From a checkpoint of a small transformer trained on Wikipedia.
Size: 17 layers, width 192, 3 heads of 64, MLP 256 SwiGLU, 17.3M parameters.
Architecture: LayerNorm before each block, rotary positions, untied embeddings.
Training: a variant of Adam for these matrices, 282M tokens, 4302 steps.
MLP neurons of a small language model. Each row is named by its layer, matrix (gate and up: input weights; down: output weights) and neuron, and shows model dimensions 0-191. Each number is 500 + 40 x the weight over its row's rms, rounded and kept within 0 to 999. Numbers have three digits each. A neuron's up and down rows have the sign that makes its largest values positive.
After each neuron's rows, "fires on" lists the tokens most often at its 100 highest values on Wikipedia text that the model never trained on; "fires in" lists the words (lower case) most often at its 100 highest values on Wikipedia text that the model never trained on.

L5.gate187:544456480481518466525476490489567487536523536496530476470603537546543477459519438477576499528383504477504468474476543496514478523444486479478513516467480535495440492486463402539479520528537481468501475516451589484504481471439501501512400472444530433493555461486462523511460509471520491521522496478590500510464507507511520479494441531538538450509497552512569457536502476524597505493501466547427545541469551525523497497492432546574485498496466485473456512537559483564509413558475465499429540537486530489491518415386536462558489490465422549510534521501547566490557471482514541418
L5.up187:522508488414514486511460438527547528551532516481431512457505501584521523531532474480544507483449487445490476546471492515446482488443480507571517484409515466519445485531456469568470531548531431493438505566524541533450484492520512525575465431551509429517540511444487481506436522450527506447550470454522512534541551518442558419542395503559496525516501584476491546496439440539509473421499418505443476503458535536563461518528495532556507560485507517503502563464545484530501470501434434525510497509579550497440465488534541511503497381510534541513537493495444516473546475504477525492
L5.down187:470492547462539500469545470523394516489511485474503535486440434507532527537476555479491465452554470537518525575498473531466563484576538486487429520515505417483532523515479581380575465448503499463501467496496481466475506492592474447479562534559447538561483560553558481468543471504470503498503505461436524528534531521445544554517473424438478489542542495505452533504525518491432489513514529546494427507442504528505495480478534468493546487495531507569557523455414453492493553481516528533566443463532466470506467574559459538493522491574541479513474487482406424548460487482483495547
fires on: " is", " was", " of", " Rai"
fires in: "is", "was", "of", "raivis"

L9.gate125:485554527513451592541501472425401451515534493409519453527536460486462499516478515439467537511511527481471619533530536535484478542550524442451449555544506468510516501493500459481475436515496506497502554524454474459497526496551559457474535469500472399492496498555518551484540520440424484502422461527499439537561458457542463466518515536466477519466456484459452556483526514562498404511463533525482473517479618489467520470524495517486490497530512535506479511550497515485491487482528540424543523573508478516461465499500437593582456494469425553524478499435566532540492460528506464458
L9.up125:495535548478495495533483502501513512520564485460548468506485467484472534474479436427465476507485529555486542599501476532444463476526524450502436535481472473500488559490454510502544479480416409525449468587521424504528500560529507440519545471536449459462498517503432443503478509476505416506455523471516472514553536471520447552506493465511465516555553536416465552466558452492445430541515526579555478520498530517430497490457543527478450557542571512565501509484480551480547537431567524472527485523564495482511478535521466529576499448524485541567517542506541531537533470613465487416
L9.down125:515493510531516465399532528563547527477465518603570549481471532516545528499439401462484449535516466523496432468452475490354547400469511519610517466502501525488539519480516556497475536520437509459445503468506523552575520452454481465465492560465516555522474545515497416500453527526515552480564478485456575531491517536430467559457451442512513537509520549530499491435443503486492534534492474520509478479516445566478535570528563466560516485555532492540505458449526461473505515445476462501487499428510505481501534491505522429456549460550477501533522474541492505531532487518484478500
fires on: " and", " to"
fires in: "and", "to"

L3.gate226:526500498512428512475515521512463418491522521511525477581528495531507435499453492458500493540472493552486474478549570446521510489499506520490534511575467520513522554523417426499508447540450502577536469491402543450571516526484503513463473521345514495478511479426456468471492481452540496515496507474542552507482512554483507580527501523521563465484479477436502495579522504467510582452517471527543444518569444511481453484486491470533503487512523498446533490467555555502515465533516542491424493604407557506432507533450499473474537506513472484473553491576501575549402496458517494517
L3.up226:547536593480440510501495534547431445573474464480454458462466516544478495455535433418500487456458586552511523525533500459464495486509420511569462535500515467478490505528430485495464502526470446554546532527495476441501466557466474512481546505477477560469509459386482447475478532429520469480513513454456488471469546619499470537557474513620465493482520505487498530575483473480452486491513442582522437493462418506509474497503561483553495547548533462508533492487491506474489528492523474436461592573429505475517476559508471452500558518580535484495487547552474485512479489499494500511
L3.down226:562560582536483466496461571474478547530441482515459451502480459444478543523506503516546452497569493448483575551495524521442494510500545498542397505482510474484510431495508560483522526501527420474499524473581450531477439570483524497604500474587536501514530504498494480512471473502482463504496485495543464528496400539514460443471516445534480525471505466492544543470459508630473450536567496467495469466509531534526555515503512577469510502492527439494516507461491457488489557466551515405500545500490479421537479533436504538530487436537506507541471517414473481508582524531477521398
fires on: " the", " of", " it", " its", " in"
fires in: "the", "of", "it", "its", "in"

L2.gate114:533471463545531415473494471479502519477505530487471489470461471498464414513447495494489492526530527515455533564531447502465490458543418492500467418483551496464534534484544409551467506469529413520555461528423486475410486546504470537541529517546477528515500462405479441554539435518467468538487537531546616542535512541478463581538501508498493497562505548498496513524469493433468493603490500557507534595509455508430494470469534531449467583521539510519495496511474477490528523435557456540484478533563445481424522480529522500471558546448518521521520534491586526529495554472527480479
L2.up114:522518454504537564493519474473440479444505493506504584508549469392512538495491477510488518617522457509495448509489434457547503425593521520454484462478530524452452579440547455537461458555523496494406456561511435465484492576437524478443517449508534497454520496558567481485503447510487419506440513578509456553502475471541520529475546532530550514519563490536489541548533500464472465542490490496504536442588442508520520491507532545477512482438535517445437561509514502487495455469524514534478555500540508511600488479516505548515490527544388454501514488464463500528522513458479493450
L2.down114:520476469478520408559474455539579497526467493435509466517393529495467433445537487501501503480517480465513498561571521477526519474479425538569514451516487444480480515408533536501544535456477518544524503550530444486496485449535461467517496559507473519526518484427500461507488499510558492474468497538550550528585496495425488530465443424453497544504497469510539437515469483470517475572483512465568574547482476485511518421538537543488457530471581534512507485588455506493508533494511462559478476479502482537383559419447477434534476584540598514505489500451539521518505480508530494467
fires on: " and"
fires in: "and"

L3.gate38:519513433428542533449502520518442540534537461546442543508503510467511589530471501478474492502528508439507458537484491476491550430512445608515479455505534499572503472486485540510516455472484497593536437487457533537508559508498468500526513495591546500516537523472499499498457454488429479521544507513517538476556565488501517395508477561560487458434547525483434577483509525432487525431540505529478470459531503513474457526551471385543461536501560487579524498453441508502483584478485444530501484498531524495513480528523561449467489469495513458571529523462491506467464577567437580535
L3.up38:495426489506503500527487420483556480522520505492521450534514492475525486487531491553489478455520518415455446437495466548511483482503480485497474524491543534492523520435415439493455423519509526531557514395473561489532521509447544482506524478495528495461479449483573501578412571447495538526507532529540543504565484510551550480470540519472436553404519486540545508522501489559596502467532532439459587501563548504557506601524466440539543458515565567436487527533534554514533466515507558403499494510486545475510469540506511516487548454466507515554497468422546496469484522475467543514
L3.down38:525550542439528564479485561524412514512501460482450510484480517519494602516481493453481505536517510505505548617498510500469492459478504499514516455563493493566494484528538582497579513506466440560476463580460448492502510493528431488519510501550493510528522549499476486410527439533400471461499483526477490524527556455515496481567486538572506435526558542483406533496512527441457535469539528568518439540488487480446505411505516488500447511483492514633525511429422490520475540496505437586510483497500444514484480451462521455489421467513484479548526514534464461491488547532447493485
fires on: " military", " Time", " Majority", " Turnout", " Operational", " was"
fires in: "military", "time", "majority", "turnout", "operational", "was"

L12.gate29:473495576516507553515513406539445474526493454462592487497478467518498502522519517503436483444532466508434536512496502419506529523603434433497498553547485491510474491538495486486415475574545547451503497486485450497493571540479507529437489435552557484533495574400517523496559391467401477479509477507532551504532508505467493519562465443513451520493532491448518488543490488448500425508518481550448536499460543498463443547520517509535513461473539429483582455544540432549495487506521541446524482527449521526484469453547542570532481555487526486534552549423506492504485471450519517485
L12.up29:507510484483492490483493506562478450518480484409510506529429447497540493492421540481497515483558454468444462561484467515535529505526477510508467466467520479461438498535520480543505588529436460497553442472491472548565595468544478542550475506575513507536415485484509500475484516478519594481511534485439463582581526497471556485517390510472458493480540482478493479492457480475464443410489485491481536519469507468481413468509545565517453550543477543426501520529447442579487426470477449484507454487472505513487497470517517521492436508578601505537565541478553474449534483528563505554
L12.down29:590543469534477545433500452518572455534497572516423559532517494495543529525527503506495477514533550487445534470474524512525513499473416506527472508482486524470433509463491458562472504477499515516458480450548397510505510436481534500443453459535427505556513503442547528480476556532505531528557477416510555528515622480556568484443434507506503547449475472470516480451520508534493478530414476516519512530545490494501530534493443557536559505496462452544481469569582498519474549399468474452516462513438459518562458535505450434497500478501548582524499536537506470491437446473449499524
fires on: " It", " it", " was", " July", " number", " scored"
fires in: "it", "was", "july", "number", "scored"

L6.gate188:468488504477449501528532505467505528460518501494447438464537500501491548464527484616529452503496480564456505513439462503454541529443449463543508520538570502498505572470503535502532534452520498554515406449553481548496566552506456578452552528554530504519498551520464493438450507511502543510510504466530485536590473538398528483552492505540540534513521508496473514554513483498571516514513508531617430492508498509402459468511488456504533512457469523564508551498463526493521556503480485466499474500453443599374551530443515498479514441496510538548563532523501460547425517455480487442
L6.up188:510566533445408507483497529537436558386471513440540448513533410576510508559477533491491531515569550573467494484546501461465465408475491499477483536517564552582537508487522392468491476508480488485532470433464532477497542561546491458490564473531553541510531519471517544481529522515447533564549456507428491608474522499513541505506516523544518488537525511520521605533481498494487547485528492515524451475483550520521486510489484470496529588504471476487561564512484503403509480494495434476413499499401480547498474500536517501503511466458513522491480518504437542578486506536459483519
L6.down188:484511520516583483550495473520508422518521466519526526588517560490513471434532548474494493487457521502527587502516505513457490503617497536534465498507393434528497434437416522468463484481456531509557554532531471496493438505509528436529484526460472517472522496478541526522503481451490479477510541489527523420482488470534470515492518490484485514520520506498532417456495504517471490517501492500509551448562450478566560581412516564459429462524576445512463482500500530546538450572483559462565484540549547427550471442451435533533549514511524443450444480518508530424543504542453522432
fires on: "s", " of", " for"
fires in: "s", "of", "for"

L9.gate63:475555504504531485470490513525553522493469494543476474500530531572485493400526504465479451494467538419536533452527532522509446545478436461572523517557538476486517552509587518477390423555537549429512563487485543501484501473436463533526555469489544394488536486551569524460534486470474507522511499503483568495440484499482561493495429514527500440473345495516514487523536564491550493527446551482516438511460565497553479491524441469548548504457481471493478546521522463521522514494450502516509493488501450559470490457469461450492508485470477529481434413518493527537519572426555464507
L9.up63:494481555462530445457524506509551544461509467571395475444471529570489497461514480456459504510454518511522535523525574448464509576487433499607504502457564417515460545563533550527448541511499530437533478473502480602470469519469432507559562503524534429466508524475479480477551530422524442526550538490489585442432479524451507503499426438597493503508463481491515530499506530482516484521459537504531480540476500548502513497494495499552536547440479456487490537518536471556514513534494483491534451557528473584485440481452421421509540532509471498493417471548478496481509550467533519471
L9.down63:484490554400459540505483473515543499476582484509529458472491471548465539485507510495496578491572454565521564523544514441583458561553512469453505417483503490448441512550497509547532572516492562513551439477490410501383525544525460450529441531499529491537480528457498529513507492522484470484512537496404496529441496541434483475463496464509534510515568484498475570466431526497471418449496532518498460531526486515472485439536502462554554514477459501386502466490528503504451526516535531413539521545545456494524433525489448517530571506493539471516498572527514473539531484479470575481
fires on: " of", " the"
fires in: "of", "the"

L3.gate54:534578503453524587517512542427444508458451483434454526547573422483424509496544473496459539482497577506529523465457507494404505545478435531452464496429578490531541483426556411538513517522514540464519596512480503488497459471492489484501516466479481490466506518503470525490519513460505448506465441543456529501460457473511485498535572521536534490531495464447495547624538488502570505483433506531512445510490527586518542432463518477470533499485592459531563448577480488520498531558507457500466480500499530499497453503537472551492577520417483514498476476444532504552489573491470478475
L3.up54:471551500504454532463543500487487509486507526513513488569504492500468498513540505482570596500526482485485494436475450472436495457441498479481414546512567489565508581546510552496545505479555508484426585461436487579515500480563461464490396530493538495503531529494502592527565526520539491466521494517459547479458470439477575506478449511483508532505526436540516471448499521472472562480489461549519451471526563561507516447527514439470554483415574471557547502514499508498537455534523473495476444535477508545520495511551491482512542526486427540440473467493564467531447372508560476577
L3.down54:465593493488487543574517517482478530561450560478447481588517472460503475473549487520504563476533536442469517470470422472381507533451492525499463538531511551534530538491531558466548463529565471585417566528540434509495459522441411476552450456498531490487452476540539455478475500507432467514440484536476530487509454432491498465520531469449520517437494480574491459545489463516497513478566509550570499531575561517476513524518517437532533516446579411515448493515497475513457517535555470492538495501440524462533478473547478569520461481512487487491484476491525568448455551484499500442
fires on: " the"
fires in: "the"

L9.gate36:530484523486529536595494529425519493514507484459543435513549520453446554485578457603514457479455555520523478472487511502464531519528464473405471507508438507445494517494489520517526531476572464510466503538548539441434539447495537509482553424534466551466497549425457483442481552500458484486412469524461471454499464494501533439503526513501566554566517465491545466509533488518449443474502531580530494491492570535517505517491494506494511444465517461557546481448497522507537441520520476479452520473556489530544505498520509510579421514547431536632494504435608470523504532544486481467
L9.up36:550537540490541524480568466440527527542540584457485477460474503564469515436477522470457523464529502505489546569469451408531478547445495471510478538414539494474504516543510536470404531482566512520555504540526475540407523478458444508523514570514507500488519471567516543474521489512531452484546573546500478560475552479484492525509455556472453465514554507464451582457480557517482475528491451510471520492484478559463480516482540467527489593451496548487420456546512469452552511511481501459540492529531423496403477553507480441493526586576553564455530514436451490450548471497495496470
L9.down36:475550455496514482526511529602445508507444481528441482553479554445518484544456428509533533515443536526504540483527503571408504475500503515504533571634547459524522538488460538540520520555492482495423551527450600484540540525484534488450494484479408498513439503517480496459469450503492502500508497444514547450492387485464487445468504473453472514556465508486525474494513421440558551473482511457513474517477454466549510509429456571494506517550479534548478506507481541520466500514550487469487524475446569480473523454415545520493478475489455485507483480642570486477469540509505529484
fires on: " and", " until", " of", " to", " by", " at"
fires in: "and", "until", "of", "to", "by", "at"

L12.gate55:497617567481471477544543563503435461487515472525411454539510564506526487502484501503487525552456494491492523526527501512503456475516520554515430526579508512442492470496559478496529383501468503490489453552486503511452486595490416503459559509484521491492508545497477525445460495545397411506476506554553541527521481497530466599428551491465526541497517439426545520438489493510474502540578524517439535559556485433476550548502433520500450597495512530505416501454519472505517515521524589493532474510472487481469493439484446433537488487513458483517507474462547544488519471515505518468
L12.up55:527523446515552429473500528551435444494489513513537475609536485490550433522471537443528615512472528495451480525478469472495490475518489516478516471489555561438549483391451465498522446508470528497494479513473591461530544515495538566516462513573546466519512451587507509469525473547512507525461474474484519567553534492477507592507491523494505468472501549490484582477491476442571488437495514558504482460470451473542486502437487541471470488453416611495556549515492470482504461472488467536476548469497458492497514500471546511517499397573567455468567502563470510514499453503439538482
L12.down55:512530520440482523496506439500459490488512490466446513531538536457489365510533530555469535533461534560495484545510549475512502557535491519522426480470537572524501534489461484523407443413518527502525523531522465495392488563487504495549532550470486484507507537484436499492523502540464460524480473606509477516497484452497455571468466427540568504474489434442514469481519539475470466533565493487433545523530474576493460507465513512548497456470615499516498520442499457449547486482533569408496507571512519491452483464567496491521489492546455538491500433477562541500533453520518601460
fires on: " and", " of", " in"
fires in: "and", "of", "in"

L3.gate148:561447499502476540520491515470362424517497440534480535510561477441523475542509529406482516572453500512521538486527531486543520409496481557416440490559490430473544468485474469491514440508530533557548449516361523452548481485445484446584543483470492464513531516545506448538561450500553467534504479551498528509468503526520539528451491502488528471521536495465524528597461494478505525513564568476475494453482516478505468468500489499414486513532579473520484558523498471480469546526521541563438466467528540510412466528485503490499537552484443505445436493512500515439473548525482473510
L3.up148:571454494456491488512472566494422494560502448534491510460521463393498490553529487456467481560437529556503502573490483479500485464494455568481474503511509485487436516509447493485523491494503492525557447542454532499521486572492446458566488467550550550449478584494482435519471475524550431558460510476482562493519465539511513465471505512573460550534504496495574587591462459476488545520603491550527494482450498495475463507499489439473523510521587447542499560455482477473462546521534497551420478470483585568471490523563539469426556511481532523491477511505470433459436492519486434525
L3.down148:492515456548502437458522519536578577545535534492504508468481532502513473492472506542501523528509453494471410516463463515515501614562502509562537567427536594503471527484476494455500500500460467412455509516569463560473476553486517507474441559531554539514497501475497540455426483577507511539490512477513498505507394491444473472500539489518510553499402455533527522404510449527484468573553445465519505517533505517562504526523487445509517461474410502559481447462487459550460416502543462460561499502508515474567526452539483483468512439471555485547557482454473494553514444431510509491
fires on: " of", " a", " in", " the", " an", " In"
fires in: "of", "in", "a", "the", "great"

L3.gate10:497499504487432476571498556450491458484474494489447467465533451497501488507501429492588515498518541524474509530532532574471511513505445530486468513494558472450498583557498435523534489512591519529505464517442532470570437522432492461456495517529497495408554522434483478484469544514450487514519480469534477511498554541508580510420553521554490513488512539497571462524578395529513480469531449505523560545470472542495468543519458519483585502517511414478514550447533484467521529498430570451406477519520520485492450516518525414441487403507476453531489565456426487536507508548469474492
L3.up10:489509491472490519488516504533469497540518495456521489440448504458462476488552445525502475516485503512384477510415442470501504501503484532375396488504539456566431522534508521522495547501554443577572527448396510471477525498496475501505490510505544460518482527510546447444523503541525506474493482531437466526378547528536535535438494515507525488533532547498646538519490480449462501476529451500500434504517497531480507579517512481477510437540549495535571548443512469494525458518461444570510490504512539560506500553575499498466510528476491513523447492483512460504409499513461411544
L3.down10:535522537475538509473478486488408466536481477497490438515487456475483537530499566462475519493525473525506479513461515497538460509452538497567513448481460538593458499462522532472577492554368405461443520508578445536470471507517493516556485458496523516544505488498461498498493432459514543519463578522532548493557466483564428484575551485534488543520502518426450485468437549570497547537534487496561479512595556420466477426462523477545501506456573532525494564529483521547477458541484484558536512455482400525513510452457421551506477506491524501516446475469485477476536471521539485446
fires on: " a", " the"
fires in: "a", "the"

L7.gate69:480468522518429486525449416465452498528515513500516529482496518559453412478457480484532494560465514531481495521470481451503493578488492522499478484457586472510479489547445401474448510509582514489558483475471470484476462421480478478472442498411528511517466500516512472482507524492553557552475505533471565467491535550516601493521509453516507558540462467504561477538527512464423505530539455508551417457522521570516422504495449532456570437515539476510448493506515564526487486617465487552439516552431555545487475552438483464464527532492493497468523534533543606482498508490541451457
L7.up69:495579545463411577560482497479425503461524469481558491466523476489499524493461451483494473504476595554479511476492531567426519541510462509535458515512555427471506480593480480500553527572527488474480490520514465461535411484545490495482533500421542505478510483448480532524438501475493461492545554527513520458474487485506560534551435481477563496583535452518536509466537529480508520551537561573507438444531506526480506554503461562532564529539554423596544467468452520516475499480499479410433447551474502430537406507475523477455540491511458473501519472461519550503524492545516438474
L7.down69:605535441542502520484514618463450512488502528556451416475545481495545509526488509483484497450517494520532512530506545444398522462441459464515464536516477501523510458513586597481514519517504433528517460521530510499547438535475542540517537500561507504521485484502534543481505456452451475559512514482504444523549439492499425465457546586527515494466544525492516507427496522508486490484535518453534493476512511386511532467484519508485474545514503407463525519456492515535556511406509517467521528467488493385544434475503519552505485508531520564459475428519413493436517524585474455462
fires on: " the", " it", " a"
fires in: "the", "it", "a"

L8.gate220:487522540466536533557474558524489492545541465484471504446470500520591498451528518477456529500431529544542503460502511440503499493475515501468476599552530573417533470511454508429516410508516521561477507543514478433472579482532485554468517493510518471507482474580536506433531433495488494385496549545470356560488468448454475520524502504463501449501509437489453491484528500517541461457449543527516490478480459508463535494551493469477512492460520503479475487482465482480541524474519538448547490486454422455445493492550482611578492538616500492470581482488494511432474493486494520474
L8.up220:495518522537542462492508485496484452502471445515515498446504498485512511478502486487489516447535545469497458473549477460502493496459536566492457496537516511529594595476511494411538504461417519494496497518480573435506514536522532451489422458485487436421487531522536483425574504542483486447517533577407456470544476500548599539447514541519454498498589493538458498519499509460560505447558519584495465535493362457482533422494486438517483478551548516537493467490490487515498548502528517529570546522530496531540441495469496511463578473517422529481499451556438554493462470508465571510
L8.down220:470461512501609470515470439446531512466491423425527564493490549471536537544474501563469489448490452488476536496484490533559417582575476500515460445518452508529531542549475465445499483458462520499569480526477593482510474489485461453525503508479516483431542506517552478497486508561462517452534470519431460483408599520525502516532501491571538540468503510534513542528444525447509471469510505563509475485442347510491572520553504523541486466512558529473553563477536510543512528586511520474509530463540538458497496443461490451483491466494486524502472567528531496458502509449432557527
fires on: " in", " the", " of", " Colorado", " Nebraska"
fires in: "in", "the", "of", "colorado", "nebraska"

L8.gate36:443505496406546458442485502496538528544514562442522509529523421443562480529579500478553473494501548518448478484536481477539482481523495477447464522506454548497564481505482435517434519537485514455473504566557489454492517498455515514451482553551532489464445526406511528468466418560522478477455603537545471542550540486512485508437500505480516492509551510520499497507504465608507457490489455517514543425497405535484502521516472560555462516493583516438488550464540537510508430458577520427395505534465487514496488532518509537514515563528551488490531572444505514585499507453507454499
L8.up36:495538624477485508464599462509478438464510485454479487488455429528525480490491506465555487511522491502509493472543457482494474447597495578458481464518516510432493490491520535492557493536517538481515472501492442478509438454489424555536525505507580512542545589462462510431468483448458464489444403516493457534542473443559517552495476498500500508564529474498501515508521470490417523469541517504535515405529554405491474522416524495485540481476511498535498531464537521492487509538410451471460560439506461472506488525520487488562520579590476474527515461441540502528541574543495446432
L8.down36:520538466489423517430535555549506520580487499535494498598470541520532529503495504477511479547574520511537493521473500483439515485462521506499487493487535483467529576577470517459438500457481511482485552504474619507540522552450474485423511569547468479501492576513500442453536465541447467497455452521413553461476441516501497495458527487520461505495514424513484523484418560570527534421516505501553462540501493527509480497510555491443531494477523511437468390491481485517554469444570498521463497611475519481492493507418468487389502495525454491538466524511493475561544583477548479489
fires on: " and"
fires in: "and"

L9.gate72:422514599499475586490436450513535508470531460560421474505470555591458548455510500531513500533513511486477553479527525533531459509486515397544535523557502464465433522508526531461494483560519512435470512495516492528490562492524548510509567405457508485498518472479485542521523510436421487559502505408492572491492459534519542515491481459488488579525422581522517484499543522491526450522419561416495463530500590459497422487513482505536533469526502486488451490494575556474474476496441521426531497562502460510451483482453471487519444412485484535520448470479490485575521494480537515512
L9.up72:505457534468517460528453489500577514540513505493372482497484513579485563501463447495501427500455542515515573483552566457482504503415490446514510535531530441439487477532525559549528554512476478487529452543574475511537512571510505521516540426512525398457555423502445475483536561498473414471475506477450549498525555558476476501503476449550502555512454536406535564474510464535443491454475556547526493562490558533478478462535476448569483555475488493480479532505501509486491484434466480489556492536512473539466490436486443455541447441502478500522450438529515476513567466501559519468
L9.down72:554472529474515559507533482462557578528499532512576451541503473424478536445535483468457520433497502478615543572525530480497475547501505535446433457432548524462433552501480518552495519471476585478523502520529492477485508483531487525534456495563613485476531539497415493474506485485491403459536511542383459476444530490497525490539528488497432463472549451474485486532535506528501505448571538632491493478472487526480536509421516493546526500407487493451517482491447481501551525486510465489537567458470489488494458440539521502457513507522553494511557533469520477422511490516444534492
fires on: " of", " were", " are"
fires in: "of", "were", "among", "are"

L6.gate214:544521498433453499533516622471499494502529399517491475512523468510465480525523404517524429584520532527475553511469461556304463527525459461452432573522602526512485473507445456518494524526474437538515491518488504479512513510489535533468519502488448483510471451510455467470465471418457541447536536435466526470583560510465454548493473543504463488476496486458489525531507528485474531516486518526492468485557533551471465481514450544539532513514527456499482495508540443466551434516515539507493456542507523486450481590478496517503466513505467496482500580519499439554482500478509410536
L6.up214:462518555505460563509524537471498489492505502505527473544504495470418511494376485500538522509553480495511525555559493573487429515518561481556491455533538464545535439433536486482541563574460462438487569521494434539481520477569461455469548439494461535480520554500523546527552475497520475520531449524452524563608460521545496479513490482457457429468512504438458524466521497455469459476475581478433493516504489514526577387526495530512447488523548500514470473491444515483440489503521486465563523500463547498422466461522472496519465529470511589463467500564613547483506481488538519467
L6.down214:497507460392597486537481530563498486484483461515489510525515446555471506482547413511456419521508528504504493457480439499384560466531534563409514506535507549474457508511477511536439486487541516570551496542494515546558593552482491533450448541496426505520443505515541497459439439436504558433538500517445487459502490495502478500503484537418515542516509486502514503468523441522535454514526452545530493442537505571558408491486502495460552518530457476513522435516533407536514462533531536488445507574545522494465519535478480477501524487563528450565571441515473513538535496479503482545
fires on: " and", " is", "s", " are", " but"
fires in: "and", "is", "s", "are", "but"

L9.gate255:492583464474549494482452450504448478524530534489424499498537506513552515529581513400510561551489459545457575554517522473512463422561514532519482526549533492479487549413448499508513480498420495490511499515457494515507475424468446468549501494577485534547513501461493494477451577528499488445426505447557550460532565524498547544516507483547428511540470497442521509437526447495613473475520498518530536485472547466487431424521480448450489539503538532456541465492509518501476491544445511506485438489511443556499462568481492501585470466578529421483437448543512458562479494490490514490
L9.up255:518559562507505389543523472441502482411506527519477502457506503548535441520458521536394524488467451577456462496533538449509532558462552470531453525470502531484520470508500547544452524467555504486460501566524643511470512464523563529534573488509510477521509565474481541440575508484550418467456504415484481569503432496464497537478507497561544468456573516490566487519463484431511450500465554549443466487443524483498524531513483533508565556465501530516463565497501515456485507463461488475534406486553511493496496536514508500503541522526511511449490500459509506516383443492515516491
L9.down255:497566427446475505523480458616467515478485481539461487502581526454471435497530500570446504504508502506494469558479485476540480470542496534519467487527511513545423503445546471556508446517452523417547511529541452469459459530516560520525440589566578463526522509441501431448435450560423530450428473550467544519452481471511484541453463504513522521466509438537525470469522525480490486534585516518451563531495544526491499498467512534492487495450559512567512500470515406465519445541528555492461510592484570502502484541550427528462477479478512476510482471426587493523500486520508507545
fires on: " of", " in"
fires in: "of", "in"

L8.gate12:461494598457574523566511489587507534472540454557460582533512495519441550511501487523475466450434510513559475452539528529483516522488470528561506531449470464479418483571538527474483501503510487485574532544507447531469585485467512479414498477486492504498475496470505487470517476406480424493556447462408557431481491505519532489454498413566500537519525477477523498500527463451570470465510557513414415535477590542451541468524478535591495489489502522504495458449484460547541473518537503488463499531544547499529509460511437474511506491496411515540511463586508513508536487445495548475
L8.up12:482461520533485475464481629436535512511510543550500509570433494523567492542497479456517443559467546493485493522485560523495465577491458439504524554480434461503520535513485471522444431517478505504477477546527570577462509537529532537511488455496505471482471488514516459464524498482483566468524514459484407509595413505483479505485553484501477492474454457489455487422574503484491522538444528452428509543526515441565526508493442516522524501542510485484425522561483487584573480514517559427441459459560489504530507466426461496492536461532486549490584536567454510535550539475501587494
L8.down12:519512530469563558523517488557504461459488478490477492516475469501436496504514415502451532457453461526513543562497434409511470497515452539549517482478561496496415516470538546550497554496514516504525489473503458498478517552517437482494436476563483490519512543502498493503470524461447494461470528467408587478502547534500564496470473478519513537493540487478495536561466492569571492478599594543553478523519508554448507453606571487482551453397507485433601421482482496499557459523550439578533491519548480547473464582484466526506495454508524507475473487497479508499454469530428524475
fires on: " of", " the"
fires in: "of", "the"

L5.gate56:590561541486487533514544449577492503448500557442473493517492525471505490526471466440460469521492500582444486526542530550452615421435494482523459554462560558542515562485468525533499440479514494517529433493499497437426444490473471485545557469542491508503462571438488499499496506480412507522550467549470567427514541537481502473464455441462581496496492477512489579577437519497478542505568437490478479482523496436452440546503508525481520557530525498451599501426487522498570433500484472470506560496479488501506468450497541478550524516451440532535519496475511475468531510547463481491
L5.up56:571421457551545486475493588515476439516485500529408499566571516434458429562502554466479463571443518506561564467505555487495511503505516567534499506571444464449488416463520516502495517498525609496483372512501511508483510532459506555524409493449520477410476537554488477464539471501543465508490546559497530512531483494514515439475516500451520503432560432518497487507532572498480507580593454523534567530499475472509464492537492458503483500465514490450465511505503490574502475498504482524407528487483519549517553481466472456530492518490556440491497462545460500526486505445547517490
L5.down56:424623529506475545517609417520488520546567483446610477478441513523542495482473503476533562463516534583527498498498490494505483493471490442480471528476517518571537526476489553451512437460461476530550513548521478444452463539540489467461559484522495474487496525477501513555460552503485440527494464516546431448545517475469460505557500407479507438542518528476496482533506514562529503534505435521498493511506603465434480549493526407485480502540493499513563492465508448464537526506520537506473570544548456468481506573507495576513501489426427513465507518456525468540431497551436443483
fires on: " and", " or", " with", " on", " in", " by"
fires in: "and", "with", "on", "or", "by", "in"